config.yaml
n_layer: 9
d_model: 192
n_head: 6
n_kv_head: 6
head_dim: 32
d_mlp: 512
vocab_size: 8192
activation: "swiglu"
norm: "rmsnorm"
norm_place: "pre"
norm_eps: 1e-06
positions: "rope"
rope_base: 10000.0
rope_fraction: 1.0
qk_norm: false
attn_scale: 0.177
bias: "none"
tie_embeddings: false
parallel_block: false
init: "normal"
init_std_qkv: 0.043
init_std_o: 0.0
init_std_up: 0.043
init_std_down: 0.0
optimizer: "adamw"
lr: 0.00183
beta1: 0.9
beta2: 0.95
weight_decay: 0.089
lr_head: 0.0054
grad_clip: 1.0
warmup_steps: 349
schedule: "wsd"
decay_fraction: 0.695
decay_shape: "cos"
final_lr_fraction: 0.0
batch_tokens: 32768
seq_len: 256
doc_mask: false
train_tokens: 124600000
steps: 3803
dataset: "wikipedia_en"
MLP neurons of a small language model. Each row is named by its layer, matrix (gate and up: input weights; down: output weights) and neuron, and shows model dimensions 128-191. Each number is 128 + 24 x the weight over its row's rms, rounded and kept within 0 to 255. A neuron's up and down rows have the sign that makes its largest values positive.
Before each neuron's rows, "fires on" lists the tokens most often at its 100 highest values on Wikipedia text that the model never trained on.

fires on: ".", " as", "s", "ps"
L5.gate263 [111 133 118  67 151 104 112 113 152 121 133 170 148 123 182 108 128 122  94 105 157  68  95  87 119 127 106  80 109 126 106 128 152 128 105 113 130 127 145 135 113 142 149 146 126  68 100 132 119 135 139 138 118 143 120 158 186 131  94 124 125 150 139 127]
L5.up263 [ 83 130 149 102 120 149 113 138 104 110 146 165 121 123 110 128 114 150 159 103  77 114 118  85 138 110 122 138 160 139 145  84 127 154 132 128 110 157 112 132  89 168  87 122 120 107 115 125 119 147 136 132 106 126 105 130 125 144 108 133 113 166 109 107]
L5.down263 [129 158 152 152 140 152 118 133 147 119 114  82  92 130 206 138 153 161 126 159  89 139 175  73 123 149 173 140 191 133 153  96 157 123 146 117 143 152 163 137 156 101 160 107 153 120 116 108 156 148 104 145 116 128 121 140 110 149 115  90 121 112 100 141]

fires on: ":", ",", "s", ".", "ation", "V"
L5.gate75 [134  86 133 109 115 125 123 111 138 122 139 151 133  71  99 126 168 123 140 138 127 160 122 120  74  90  95 121 160 100 104 128 111 153 134 138 126 123 137 155 182 130 106 163 104 144 104 168 145 160 155 159  99 115 125 101  93 109 138 132  41 118 118 138]
L5.up75 [131 130 116 116 105 115 145 153 126 104 179  95  93 125 115 113 159 101 137  88 132 157 137 141 149 138 113 126 134 110 112 176 113 161 114  80 129 144 120 125 178 152 153 148 120 120  90 112 115 138 158 141 119 122  89 136 135 116 123 119 138 116  80 124]
L5.down75 [182 145 108 116 113 166  88 188 136 127 161 155 143 116 149 139 180 133 122 110 130 104 126 143 167 124  89 131  91 120 101 173 126 168 121 107 126 155 117  86 125 119 140 146 129 144 143  81 141 120 114 116 111 100 158 155 139 114 128 149 147 122 138 116]

fires on: "\n", "co"
L5.gate182 [ 95 151 132 134 129 141 143 127 137 142 113 132 160 118  96 114 146 176 114 123 102 137 157 162 133 123 117 139 147 150 113 174 137 129 141 178 131 129 124 153 110 168 118  90 144 139 117 140 162 103  92 157 113 146 158 120 203 142 143 124 116 105 152 152]
L5.up182 [125 155 149 113 202 149 114 129  96 112 143  88 121 128 161 118 125 182  84 139 123 109 125 108 122 142 102 129  69 149  96 125 119 161 121 128 124 126 110 120 102 162 132 122  99 118 135 133 158 108 129 147  88 126 127 107 118 122  43 140 100 134 108 115]
L5.down182 [131 101 148 103 177 130 131 161 143 114 121  63 153 133 137 129  97 115 101 158 123 150 137 140 132  91 108 142 132 147 139 131 101 127 140 137 117 144 112  16 110 104 136 153 101 148  85 159 127 124 146 131 129 107 177 153  84 153 137  98 163 133 146 156]

fires on: " also", ".", " often", " commonly", " still", " football"
L5.gate369 [110 123 148 119 118 127 106 114 143 151 131 100 124  90 109  89 151 116 149 109 105 112 121 128 133 129 116 138 171 121 160 127 154 114 170 150 116 131 141 143 174 128 136 177 127 130 154 116 175 126 130 117  80 123 112 116 168 135 140 141  83 122 122 162]
L5.up369 [101 120 141 117 144 154 135 128 153 124 172 162  90 115 141  99 111 123 141  66 111 123 137 140 122 137 142 152 128 127 103 162 131  84 145 152 137  95 119 108 137 130  83 139 104 111 130 132 160 126 144  84 148 119 106 117 141 100  87 112 129 123  86  91]
L5.down369 [ 94 144  91 112 114 123 146 152 121 130 153 159 119 137 157 111 154 127 113 171 108 124 116 108 117 123 110 161 143 165 168 147  82 160 113 115 119 144 131 119 164 134  89 114 129 116 151 129 146 150 150 162 127 134 114 175 122 115  83 137 119 166 114  81]

fires on: "."
L5.gate91 [146 128 123  95 118 149 122 109 145 159 131 147 111 127 125 105 150 138 126 139 148 112 135 127 132 117  99 105 126  96  98 150 136 123 169 105 102 121 105 134 129 102 109 166  96  99 113 112 116 118 150 111 132 149  99 144 163  82  87 135  90 139 108 161]
L5.up91 [139 135 131  66 128 149 101 132 129 155 168 135 102 174 110 115  72 149 114 137 109  77 150 136 128  78  99 107 112  72 108 148 103 129 136 107 111 128 108 117 126 117 157 151 119 107 168 130 137 124 122 136 107 137 119 129 161  99 134 102  85 124 105 164]
L5.down91 [161  99 125 120 150 127 130 176 105 132 155 106 129 115  95 118 136 133 100 151 124  99 138 152  89 132  99 123 158 144 150 137  59 127 103 118 137 153 122  85 118 107 144  90 148 158 159 152 132 154 140  92 145  89 139 103  94 139 152 125 125 105 131 151]

fires on: "s", "ic", "'", "i"
L5.gate356 [124 139 120 120  98 134 148 152 127 163 147 156 113 153 116  39 100 136  99 138 132 150 127 101 119 128  88 104  65  85 111 161  72 138 120 115 155 134 115 139 158 105 135 142 125 112 119 129 126 133 115  93 143 148 185 134 132 143 142 101 118 154 127 147]
L5.up356 [140 144 106 128  72 106 121 155 147  77 127  97 147  82 121 159 166 102 104 113 132 126 129 139  95  91 101 139 149 130 138 143 107 125 111 146 169 152 140 138 110 125 138 143 153 127 103  86 124 154 130  99 103 138 154 131 110 165 145 112 136 129 134 129]
L5.down356 [160 103 132 111 144 103 113  99  80 138 121  93  86 138 132 127  89 117 154 106 134 101  59 103 129 109 150 116 119 133 105 166  98 132 128 165 147 142 149 141 147 122 107 133 125 123 131 118 116  94 120 152 145 123  94 120 113 149 131 132 127 108 106 124]

fires on: "ment", "ti", "t", "st", "c", "ent"
L5.gate234 [106 106 158 122 184  70 132 118 142  75 148 152 124 136 100  88 125 122 122 172 144 152 148 124  98 110 131 126 139 112 137 151  96 148 140 129 135 154 157 164 141 112 145 157 126  84  79 133 136 128 114 126  88 107 109 118 114  88 167 135 120 111 124 116]
L5.up234 [ 87 151 118 158 156  86 120 155 144  83 138 142 142 143 147 123 132 125 122 159 151 149 151 140 100  96 136  81 100 127 125 134  96 130 109  75 116 179 152  84 141  80 158 151 112 119 127 114 127 131  72 137 117 129 162 117 125 124 122 115 107 133 115 125]
L5.down234 [160 147 124 162 107 137 117 172 160 128 129 130 143 184 164 145 144 122 104 141  93 148 147 145 101 151 118  91 129 152  90 123 115 102  77 123 169 146 101  91 120 108 122 134 125 136 124  79 109 109 158 144 165 122 124 117 107 106 116 125 158 148 120 113]

fires on: " 3", " 4", "ure", "ly", "ely", " to"
L3.gate250 [129  97 131 111 132  72 141 127 123 127 188 107 120 135 148 164 115 160 174  92 116 109 132 138  91 158  94 147 169 127 140 129 118 123 111 127 140 154 115 129 121  91 144 112 156 100 114 195 139 152 191 124 128 153 103 125 128 113 121 106 129 144 138 138]
L3.up250 [136 137 127 131 127 123 146 150 119 162 122 133 120 127 150  99 113  74  96 106 137  89 121  93 136 137 117 128 127 104 123 148 145 141 107 161 144 133 130 134 146  91  67 105 168 118 158 132 156 122  99 122 139 117 119 138  96  71  79 144 159  97 119 152]
L3.down250 [135  95 134 115 135 148 139 131 153 117 135  96 125 138 136 120 108 158 119 120 155 155 124 122 140 107 137 100 108 134 135 128 111 120 115 106  77 167  90  63 141 106 151 105 152 127 134 183 111 120 133 125 135 156  91 143  99 111 139  90 129 145  85 107]

fires on: "\"", "r", " \"", "s", "'"
L3.gate503 [132  92 120 117 167 109 115 178 115 139 112 137 179 115  96 149 112 120 108 127 172 184 148 128 102 123  86 141 123 101 145 150 145 149 130 160 145 150 150 134 169 131 114 152  92 148 148 124 119  73  91 128  95 103 104 134 144 126 153  87 128 162 127 116]
L3.up503 [135 156 102 147 126 103 139 132 108 116 146 152 127 130 120 150 133 122 137 121 146 121 111 132 121 157 119 119 127 127 135 140 140 154 134 132 149 130 192 115 132 150 143 146 108 148 142  93 169  87 150 133 101 129 115  88  85  73 114 130 128 139 143 141]
L3.down503 [172  92  75 139 120 147 118  88 103 134 110 123 115 121 142  91 156 141 104 156 170 151 155 144 142 116 119 154 100 135 114 122 135 120 125 135 129 112 165 156  84 106 145  90 121 159 119 147 120 128 134 155 170 113 158 151  82 139 147 111 144 116 113 124]

fires on: "\n\n", "\n", " by", " named", "DST"
L5.gate365 [110 132 196  66 148 148 133 112 112  98 136 172  90 100 118  97 116 149 109 115 125 119 126 121 133 124 150 142 139 128 121 130 148 122 147 156 145 134 152 134 132 138 130 141  94 108  89 147 153 136 112 152 106 158 114  95 128 123 126 150  85 133 163 155]
L5.up365 [140 128 121 116 107 120 115 130  90 128 105 147 134 109 123  79 116 135 110 132  92  89 124  98 114  85 135  91 128 102 124  99 126 115 138 105 161 127 138 132 121 140 140 124 101 162 114 142 115 150  96 130 110 114 162 115 186 121  59 126  85  98 112 106]
L5.down365 [134 120 145 119 137 167 131  42 157 124 131 125 115 125 144 128 148 105  94 150 118 156 161 134 125 119 129 101 144 133 103 106 162 152 139 117 101 162 125  16 123 120 119 151 107 109 121 138 110 130 136 132 124 155 152  95 152 169 126  78 144 114 145 140]

fires on: " and", ";", " time", " career", " but"
L3.gate249 [ 98 141 133 131 133 101 180 142 164 118 148 115 127 140 113 113 145 173 136  80 127 154 127 148  88 130 152 117 141 131 149 151 160 150 140 142 136 147 147 106 126 157 178 104 149 115 126 135 136 158 116 169 147 159 130 108 160 130 147 126 134  97 127 141]
L3.up249 [105 124  89 109  88 144 125 159 120 116  89 110 189 116 145 138 101 112 161 126 128 100 128 143 136 107 131 115 115 144 198  99 143 139 119 120 127 136 163 129 109 124 135 134 124 144 154 123 123 128  96  88 152 135  93 147 180 136 154 101 149 131 125 124]
L3.down249 [134 146 123 125 123 185 118 114 154 116 139 146 143 173 107 140 178 157 141 143 138 109 150 128 119 127 119 134 135 116  97 130 136 121 157 131  71 111 111 183 160 106 122 123 124 115 132 163 127 145  92 127 143 140  94 132 121 133  89 134 106 135 109 111]

fires on: "s", "c", "-", "'", "cc"
L5.gate23 [117 138 129 142 104 125 118  78 164  85 107 103 140 132 129 107 110  79 125 141 144 115 122 105  83  87 128 123 106 148 159 163 136 149 130 131 108 157 143 126 120 114  99 145 136  69 128 111 129 138 117 141 163 170 132 136 116 107 112 115 115 138 126 136]
L5.up23 [139 122  56 146  95 140 137 118 143 110 166 146  97 126 124 136 116 142 137 119 138 150 159 106 119 160 149 161 125 104 109 100 128 122 159 158 123 113 131 134 114 167 118 153 119 140 151 120 186 158  95 118 130 110 128 171 132 111  91 136 109 152 164 174]
L5.down23 [116 173 112 120  91 144 113  76 142 135 143 164 144 156 119 152 170 134 120 135 159 137 109 120 131 122 107 102 116 151 125 142 114 175 112 147 141 105 135 158 128 135 123 136 112 120 122 153  93 145 146 146  84 107 143  93 128  77 133 152 137 122 131 150]

fires on: "ing", "ed", " such", "s", "use"
L5.gate19 [126 149 121  94 139 152 160  60 121 125 172 129 152 150 118 129 133 153  74 160 136 132 136 123 102 119 105 134 182 122 111 126 113 169 108 133 157 130 157 132 129 118 124  96 116 105 168 104 168 156 100 146 164 136 144 102 135  97 108 137 139 156 156 125]
L5.up19 [107 140  53 124  82 126 146 118 131 173 100 151 100 120 112 131 166 110  97 120  93 168 103 122 117 101 160 114 133 148  97 141 120 107 120 108 133 142 123 153 166 106 101  98 156 118 101 114 126 197 131 127 131 104 167 104 115  77  86 115 138 168 149 125]
L5.down19 [141 109 138 141 135 138 133 133 155 168 166 125 141 110 140 113  95 153 132 105 146  97  97 124 153 132 137 101 162 101 113 134 149 113 112 120  95 120  92  42 116 125 104  96 143 113 150  87 102 100 145 147  94 110 148 118 144 131 137 162 109  97 116 147]

fires on: "."
L5.gate509 [ 93 104 114 122  76 139 150 138 127 102 190 114  83 139 158 153  91 106 133 123 177  63 155 105 121 109 150 133 130 125 111 133 152 131 147 141 114 156 110 144 125 136 146 151 101  97 125 163 127 122 118 130  93 171  82 126 166 136 105 137 110  83 130 144]
L5.up509 [142 166 138 123 156 123 128 126 154 105 135 128 104 135 125 109  94 134 133 107  95 128 150 148  87 107 123 124 152 139 135 127 160 126 122 171 134 187 114 134 139 102 103 117  98 136 155 107 110 142  95 116 153 126 128 139 157 104 121 119 162 119 156 157]
L5.down509 [116 106 119 153 132 107  96 130 101 136 102 141  70 141 130 112 105 115 117 151 100 192  96 145 119 160  90 109 175 107 105 119 158 111 118 105 122 167 109 142 128  67 118 102 116 114 125 111 114 129 110 140 136  51 169 134 152 140 147  99 121 111 137 124]

fires on: "s", " are"
L5.gate205 [130 115 171 159 148 136 162 125 127 106 109 113 127 149 112 110 149 131 132 124 102 101 109 134 116 163  83 115 103 146 133 163 147 127 144 120 122 139 157  77 139 155 172 155 174  93 141 110 134 188 136 144 222  95 142 136 159 159 101 132 111 130 155  93]
L5.up205 [134 144 162 153 143 113  96 138 132 195  79 114 145 124 139 141 139 121 154 113 116 146 132 150 112 115 164  89 106 128 154 117 132 122 136 202 100 131  82 122 163 123 130 117 145  83 156 110 122 164 152 158 133 126 129 123 165 156 151 101 174 112 141 138]
L5.down205 [ 88 134 118 134  93 151 127 113 105 118 133 135 168 114 140  72 136 121 107 136 113 150  98 110 108 107 108 109 130 124 113 119 144 137 139  92 112 144 124  94 188  92 124  95 122 104 110 103 174 161 134 123 134 138 123  97 173 109  76 135 121 170 117 163]

fires on: " State", " My", " my", " Her", " Most", "Best"
L3.gate325 [131 131 132 125  97 144 147 154 135 165 146 120  90 110 124 145 152 112 117 131  83 117 171 158 143 147  98 121 115 141 123 163 121 107 139 126 108 147 138  93 119 102 146 157 164 120 134 127 128 141 154 102 177 165 103 163 123 136 106 139 151 151 128 126]
L3.up325 [125 169 137 128 129 175 164 160 167 137 158 120 145 128 142 116 161 133  87 113  67 127 151 117 164 121 100 127 118 142 116 129 134 120 148 126  84 171 180 141  86 103 119 151 141 134 130 131 132 108 142  95 157 152 128 127 104 143 112 128 156 133 127 166]
L3.down325 [113 127 122 141 155 166 127 121 113 100  70 102 115 127  91 158 107 158 167 189 129 142 166  86 148 139 115 111 148 134 129 141 127 119 139 119 112 135 100  86 105 112 158 125 123 139  73 154 105 122 100  87 117 182 147 127 100 114 111 119 104 171 125 150]

fires on: " War", " under", " Ku", " Hou", " west", " Hu"
L3.gate251 [124 143 131 102 145 116 154 138 120 112 157 101 110 142 123 108 132 123  98 121 151 148 148  71 117 111 112  65 167 105 115 142 125  91 105 102 148 107 128 141 151 112 126 144 151  65  90  98  84 128 113 181 108 140 133 129 128 131 135 123  86 104 150 147]
L3.up251 [118 145 150 148 142 104 146 151 111  89 136 104 142 163 109 152 161 123 173 111 142 133 157  83 108 161 125 107 153 149 146 102 124 113 113 103 137 155 124 145 104 138 145 157 139 107  99 106 108  81  78 141 102 110 110 147 112 126 152 137 113  91 132 136]
L3.down251 [136 171 104 146 118 131 130 180 111 136  98 129 106 157 101 118 168 157 150 119 132 164 116 151 127 122 131 136 133 147 130 112 143 143 124 104  83 163  67  86 137 113 152  94 154 124 141 123 122 120 115 135 113 106 138  98 100 150 142 132 156 109 149  84]

fires on: ".", "e", "v", "r"
L5.gate188 [116 117  85  94 165 137 141 114 162 162 117 112 121  92 123 106 106 186 132 139 129 100 103  96  95 134 113 112 114 150 138 128 124  83 133 126  97 112  83 124 119  98 115 152 146  94 102 117 119 150 121 134 124 118  89 132 192 145  84  87  78 120 107 125]
L5.up188 [ 94 115 109 107 183 138 156 125 165 129 112 137 124 128 143 149  65 166 115 134  87  90 116 134 126 120 107 127  78 130 105  72 162 121 125  95  93  91  73  88 107  88 137 144 117 129 127 179 143 125 124 114 139 120 112 120 146 122 136 103 109 150 138 142]
L5.down188 [118 133 109 125 160 156 132 198 106 157 118 110 131 133  96 156 148 125  86 167 112 109  95 153 107 164 133 138 158 177 112 138 105 145 136 129 115 148 125 102 127 160 113 110 152 164 106 139 167 182  91 121 162  93 161 126 105 138 157 145 142 112 124 113]

fires on: " to", "ate", "ng", " support", "ates", "ated"
L3.gate346 [155  97 132 117 165 128  98 112 104 136 110 149 114  88 154 136  99 125 125  86  94 130  69 171 123 121 106 166 131 119 140 122 174 127 118 152 109 149 136 143 114 132 113 177 130 148  95 150 109 155 214 160 141 128  99 103 134 105 130 152 115 148 138  98]
L3.up346 [152 160 112 149 112 135 109 138 163 140 150  86  84 149 106 133 106 122 153 143  95 142 136 188 102 150 148 121 174 106 128 147 143  89  98 120 149 138 175 116 163 119 125 150 116 121 135 101 148 124 150 156 180 141 182 119 143 140  89 111 111 149 126 123]
L3.down346 [126 151 114  95 101 118 147 124 167 117 101 112 173 129 137 118 153 132 129 131 159 128 139 119 146 149 151  74 173 154 114 140 149 129 110  86 105 127 132  90 117  86 110 130 118 111 144  81 115 124 109 135 126  66 104 175 126 141 115  92 137 147 117 131]

fires on: ".", " well", " year", "ly", "ction", "ter"
L5.gate435 [141  98 148  97 149 103 124 115 145 120 148 144 146 137 119 101 125 125 126 146 121 126 113  96 102 115 123  83 108 149  79 137 146 119 115 125 170  69  99 144  96 159 123 155 119 104  93 100 128 132 118 123 130 114 122 108 108 126  95 139 121 145 114 164]
L5.up435 [118 118 150 112 133 115 157 126 158 111 133 164 117 137 120 144 107 144 117 154 103 109 110  95 155 124  91 118 127 149 153 147 175 105 118 133 120 146 138 102  80 130 141 123  84 107 133 156 130 142 115 113 135 146  79 167 138 110 128 160 149 106 127 109]
L5.down435 [143 168  95 128 137 139  87 180 131 112 153 109 151 113 154 139 130 135 152  96 173  96 120 100  74 138 109 124 160 107 125 115 164 157 121 140 102 139 128 163 179 126 142 107 147 128 167 170 162 180 131 106  99 160 131  92 125 162 162 110 123 104 128 113]

fires on: ".", "'"
L5.gate25 [156 125 135  97 139 124 125 121 122 114 145 141 119 113 128  98  98 172 155 153 137 118 146 133 142 138 130  99 145 115  73 147 114 110  91 145 127 154 118 166 160 162  90 137  65 132 106 106 182 137 107 141 164 155 125 134  99 114 109 142 118 165 126 156]
L5.up25 [137 108 120 122 123 132 130 116 169 114 169  76  99 152 146 217  86  97 116 134 138 137 125  76 102  81 141  99 134 121 171 175 107 135  90 134 144 133  79 109 118  93 158 167  90 135 123 128 156  90 114 167 144 165 126 137 127 119 134 155 117 108 114 149]
L5.down25 [135 128  93  89 171 121 121 169 118 160 162 108 115 157  95 137 104 152 137  79 143 154 110 129  85  86 150 113 147 149 121 123  90 130  91 165 151 169 109 139 123 158 117 125 123 125 106 123 123 158 109 114 135 138 136  98 120 163 150 110  97 107 139 193]

fires on: "da", "va", "na", " out", "s", "mo"
L5.gate340 [119 138 110 123 110 121  86 153 102 142 144 113 103 129 110 160 145  95 119 158 141 120 128  95  96 103 130 111 132 138 123 140 103 110 125 125 145  77 184 151 125  97 114 154 162 111 109  67 124 144 120 140 147 134 121  90 105 148 139 112 146 150 103 156]
L5.up340 [115 167 140  83  88 181 142 146 109  95  97 160 118 119  76  91 166 147 115 156 141 156 138 118 124 122 109 126 101 157 143 130 146 144 120 112 125 114 120 117 173 132 138 161 133 111 130 126 117 118 136 137 114 158 153  93 146 105  82 122  92 102 126 135]
L5.down340 [116 111 121 114 138 137 119  92 122 128 137 131  76 162 118 117 109 111 125 114 120 141  89 103 120 129  88  99 163 176 139 137  88 108 132 142 118 138 130  96 115 139 138 171 111 131  91 102 148 141 111 114 176 122  84 114 118 115  94  89 112 106 135 106]

fires on: " that", "s", "ing"
L5.gate185 [122 103 122 162 177 162 175  92 170 117 144 135 152 154  99 107 108  88  99 147 130 144 105 117 123  94 115 119 115  94 138 155 113 136 143 152 146 136 140  92 129 101 115 145 138 132 143 124 101 130 131 128 139 105 102 132 129  90 154 135  90 148 107 128]
L5.up185 [121 165 125 113 147 138 175 155 125 132 152 144 120 125  91 152 171 124 163 138 114 163 127 139 145 120 138 146 151 119 148 140 136  84 161 162 132 154 142 150 141 114 157 135 159 114 101 132 100 130 116 109 112 136 148 103 117 137 152 120 169 131 144 165]
L5.down185 [124 104 144 154 115 162 134  93 125 113 119 158 133  75 109 120 151 135 142 116 115 133  75 135 154 140 143 142 151 126  92 157 144 165  98 127 112 142 136 115 137 114 148  74 129 129 144 148 133 113 139 175 105 111 111 165 124 142 130 130 109 117 122 173]

fires on: " and", "+", " but"
L3.gate331 [ 88  88 147 162 136 152 118 124 168 142  90 138 103 140 153 147 142 114 134 138 143 139 134 140 115 127 150 128 140 132 149 115 146 151 119 162 118 154 161 102 142 135 121 167 122 138 101 154  81 110  93 128 128 148 112  75 166 113 153 127 165  97 140 120]
L3.up331 [ 97 158 152 111 128 124  92  96 122  81 143 103 170  96 139 170 150 131 123 123 109 120 137 153 143 143 178  99 131 111 153 120 120  78 100 105 128 138 163 137 116 144 146 132 134  85  74 136 159 128  99 145 130 117 147 123 129 121 130 131 100 127 145 140]
L3.down331 [117  78  88 118 125 164 154 165 155 139 150 112 148 161  98 126 110 164 113 135 124 141 130 162  95 115 127 139  97 123 139 132 121  81 105 129  98 159 107 143 145 178 103 130 117 145 144 145 105 132 150  95 155 120 132 114 120 130 142 161 113 134 101 135]

fires on: "."
L3.gate450 [159  94 148 110 121 151 156 112 147 152 137 169 115 108 131 112 138 109 147 124 161 107 148  93 148 109 104 122 141 134 122 113 156 123 161 136 132  96 103 160 105 140 149 108 113 135 160 153 129 133  89 131 144 135  96 178 182 118 113  92 155 124 164 115]
L3.up450 [126  81 149 151 122 121 141 128 110 129  96 136 144 104 131 123 104 137 120 104 151 148 142  84 152 123 101 157 146 117 137 135 179 146 125 141 129 131 123 151 126 100 153 160 132 140 141 196 147 136 113 107 169 111 168 142 159 117 130 105 137 129 167 123]
L3.down450 [133 160 101 125 121 116 111  74 127 105 131 126 115 118 137 129 145 115  82 121 102 145 124 151 164 113 133 123 141 135 118 140 147 131  58  80  99 116 130 179  99 135 146 101 162 130  94 107  87  82 146 166 146 101  83 118 109 178 131 133 113 115 158 101]

fires on: "ll", "sl", "vel", "berg", "gar", "oor"
L3.gate292 [136 132 114 122 149 139 131 144 167 159 114 113 117 138 117 161 115 117 108 115 135 101 120 100 104  91 131 133 132 162 105 168 113 117 129  88 117  96 123 102 165 130 138 101 130 169 127 110  66 127 136 201 146 115  71 130 148 109 139  87  99 164 126 116]
L3.up292 [150 104 138 127 110 136 133 133 139  81 139 109 122 116 160 112 121 102 121  93 156  97 132  90 137  98 158  99  92 105 148 103 155 118 166  86 189 132 133 128  79 117 186 136 132 105 100 133  88 157  95  92 137 125 161 134 146 147 112 128 134 131 111 171]
L3.down292 [ 98 146 135 117 134 114 125  94  69 121 135 161 137 189 115 115 128 163 111 142 146 131 102 157  75 154 125 130 136 135 106 117 117  94 147 113 116 118  86 183  96 112 112 139 151 126 127 136 153  71 142 147  82 165 104 133 128 138 107 167 127 129 122 113]

fires on: ".", "s", " 8"
L5.gate423 [148 128 136  94 143 104 108 103 139 133 178 109 132 156 137 178 110  82 145 126 158 123 138 111 109 127 101 116 126  86  87 151 148 147 108 111 123 145 104 145 121 101 120 150 142 127 128 144 129 109 127 137 145  85 117 127 173 131 130 137 139 146 206 139]
L5.up423 [152  96 126 140 144 150 119  95 127 173 139 141  97 162 147 137 104 140 170 132 113 131 117 159 150 115 119 163 125 135 140 130 148 127 162 136  96 147 100 145 137 135  90 111 101 156 125 145 117 129 150 116 155 128 106 132 139  86 126 157 197 161 151  91]
L5.down423 [153 126 153 153 121 134 109 104 130  75 104 120 138 135 158  91  71 150 103 150 118 135  85 189 114 145 128 101 115 112 136  61 125 115 121 167 148 150 113 115 105 108 155 102 102 147  92 147 137 151 148 101 108 162 119 142 153 135 127 120 143 115 126 116]

fires on: "s", "loan", " another"
L3.gate112 [114 110 148 113 123 123 107 109 142 120 145 109 109 102 127 154 135  92 173 116  98 153 130 125  68 146 130 177 160 112  97 125 100 165 119 131 115 127 122 125 135  99 117 175 109 120 177 111 113 120 160 143  97 121  92 138 109  76 123 126 129 127 139 103]
L3.up112 [ 79 147 141 139 112 109 100 141 153 146 119 111  83 108 145 145 125  79 186 125 141 180 152 135 134 112 152 154 123  96 130 134 124 147 136 138 112 121 143 130 169 102 146 156 168 148 136 119 125 124 134 121 128 115  97 124 160  98 179 169 142 110 124 124]
L3.down112 [127  86 145 104 152 123 136 157 122 131 116 135  98 116 136 113 151 189  97 145 110 124 135 130 138  92 166 118 120 130 129 139 154 122 133 129 109 128 122  38  96 107 134 146 149 141 103 115 139 133 102 132 108 140 145 146 158  82  93 120 138 132 127  79]

fires on: "der", "ce", "ical", "y", "end"
L3.gate130 [115 126 157  95 148 105 134 110 140 117 124 158 116 128 147 109 156 120 138 144 123  95 146  79  99 152 157 149 109 149 118  96 121 113 122 152 125 105 113 159 119 133 109 122 135 129 117 101 140 126 121 125 119 116 137  77 192 106 108  88 142 121 111  84]
L3.up130 [149 143 136 125 116 126 120 115 155 141 142 118 107 138  97 142 112 144 166 114  98 142 149 190 103 145  93 144 164 111 155 141  94 149 136  93 135 115 141 105  88 125  90  93 174 185 160  76 147 107  92 163 103 108 136 113 118 126 126  85 131 141 140 113]
L3.down130 [136 147 109 124 156 127 119 142 129  61 110 121 114 116 111 178 114 120 193 140 125 111 142 127  97 116  84 126 123 123 131 186 128 120 139 187 116 161 110 151  87 128  85 103 125 151 109 103 127 144 118  92 114 154 115 136 135 127 142 140 142 137 110  99]

fires on: " —", "\"", " Producer", "friend", " players"
L3.gate38 [125 115 175  76 121 105 136 103 131  98 146 106 138 117  93 128 142 117 122 132 145 133 124  74 160 115 124 118  94 102  93 140 135 136 146 112 140  93 128 112 146 120 158 153 187 107 128 167 157 146 140 111 128 112 123 122 109 112 132 128  82 171 169  83]
L3.up38 [129 136 133 154 131 168 137 100 147 113  67 119  73 105 153 116 125 127 126 122 119 155 114 132 172 142 105 101 111 115  90  96 123 155 123 113 120  94 103 120 126 134 155  89 148 158 132 153 183 132 137 108 117  80 142 130  88  64 101 130 126 134 138 101]
L3.down38 [187 137 120 138 126 154 131 178 143 130 121 127 116 128 121 136 112 198 115  94 150 128 122  84 133  97 158 125  89 109  94 138 150 118 141 154 113 106 181 112 120 134 149 160 165 105 133 175 113 126 122 100 152 162 129 140 110 112  95 124 124 120 130 146]

fires on: "y", "on", "l", "ical", "al"
L5.gate12 [120  76 113 122 182 137 147  79 154 127 120 165 114 110 140 114 156  75 124 176 133 132 121 138  91 124 118 147 129 126 108 129 114 135 149 119 144 168  93 141 152 137  86 140 142 112 109 115  98 172 170 110 133 181 115 102 163 128 160 122  99 121 155 160]
L5.up12 [153 123 118 131 139 149 160 127 170 112 121 118  96 135 151 145 113 145 165 155 131 155 130 126  49 156 125 135 175 156 143 179  84 125 107 119  87 156 147 108 128 116  67 115  57 156 131 167 152 112 158 142 119  93 153 153 148  96 109  87 132 133 128 141]
L5.down12 [173 170 136 118 151  99  88 144 101 140 115 156 140 111 166 145  87 148 126 153 127 132 119 164 119 132 139 155 124 143 151 101 141 137 165 146 101 122 122 140 120 145 112 136 128 145 120 114 151  98 120 121 130 106 128 127 124 138  94 112 126 133 118 131]

fires on: " research", " cm", " Fo", " Hall", "ck", "sch"
L3.gate505 [119 145 138 103 153  98 125 150 144  92 125 131  96 128 112 154 122 154 116 139 139 183 145 114 109 126 141 101 165 142 146 123 138 145  98 142 165 140 111 109  96 134 152 126 134  92 132 118 132 151 102 137 154 132  96 112 163 147 114 101  90 150 139 136]
L3.up505 [120 128 144 144 140  93 136 166 116 145 101 141 127 141 122 150 165 137 115 143 131 122 130 122 136 137 104 108  93 115 124 148  71 133 115 139 110  96 130 155 115 145 144 116 135 117 128 103 162 139  98 169 129 121  84 168 131 160 120 112  86 113 113 140]
L3.down505 [121 117 136 155 114 130 142 121 171 111  76 113 117 118 148 138 166 148  98 140 134 168  96 155 131 149 115  93 148  85 146 111 132 154 161 133  79 137 123  88 108 112 142  95 163 115 141 117 103 105 155 129 171 151 109 130 143 122 108  46 142 144 164  96]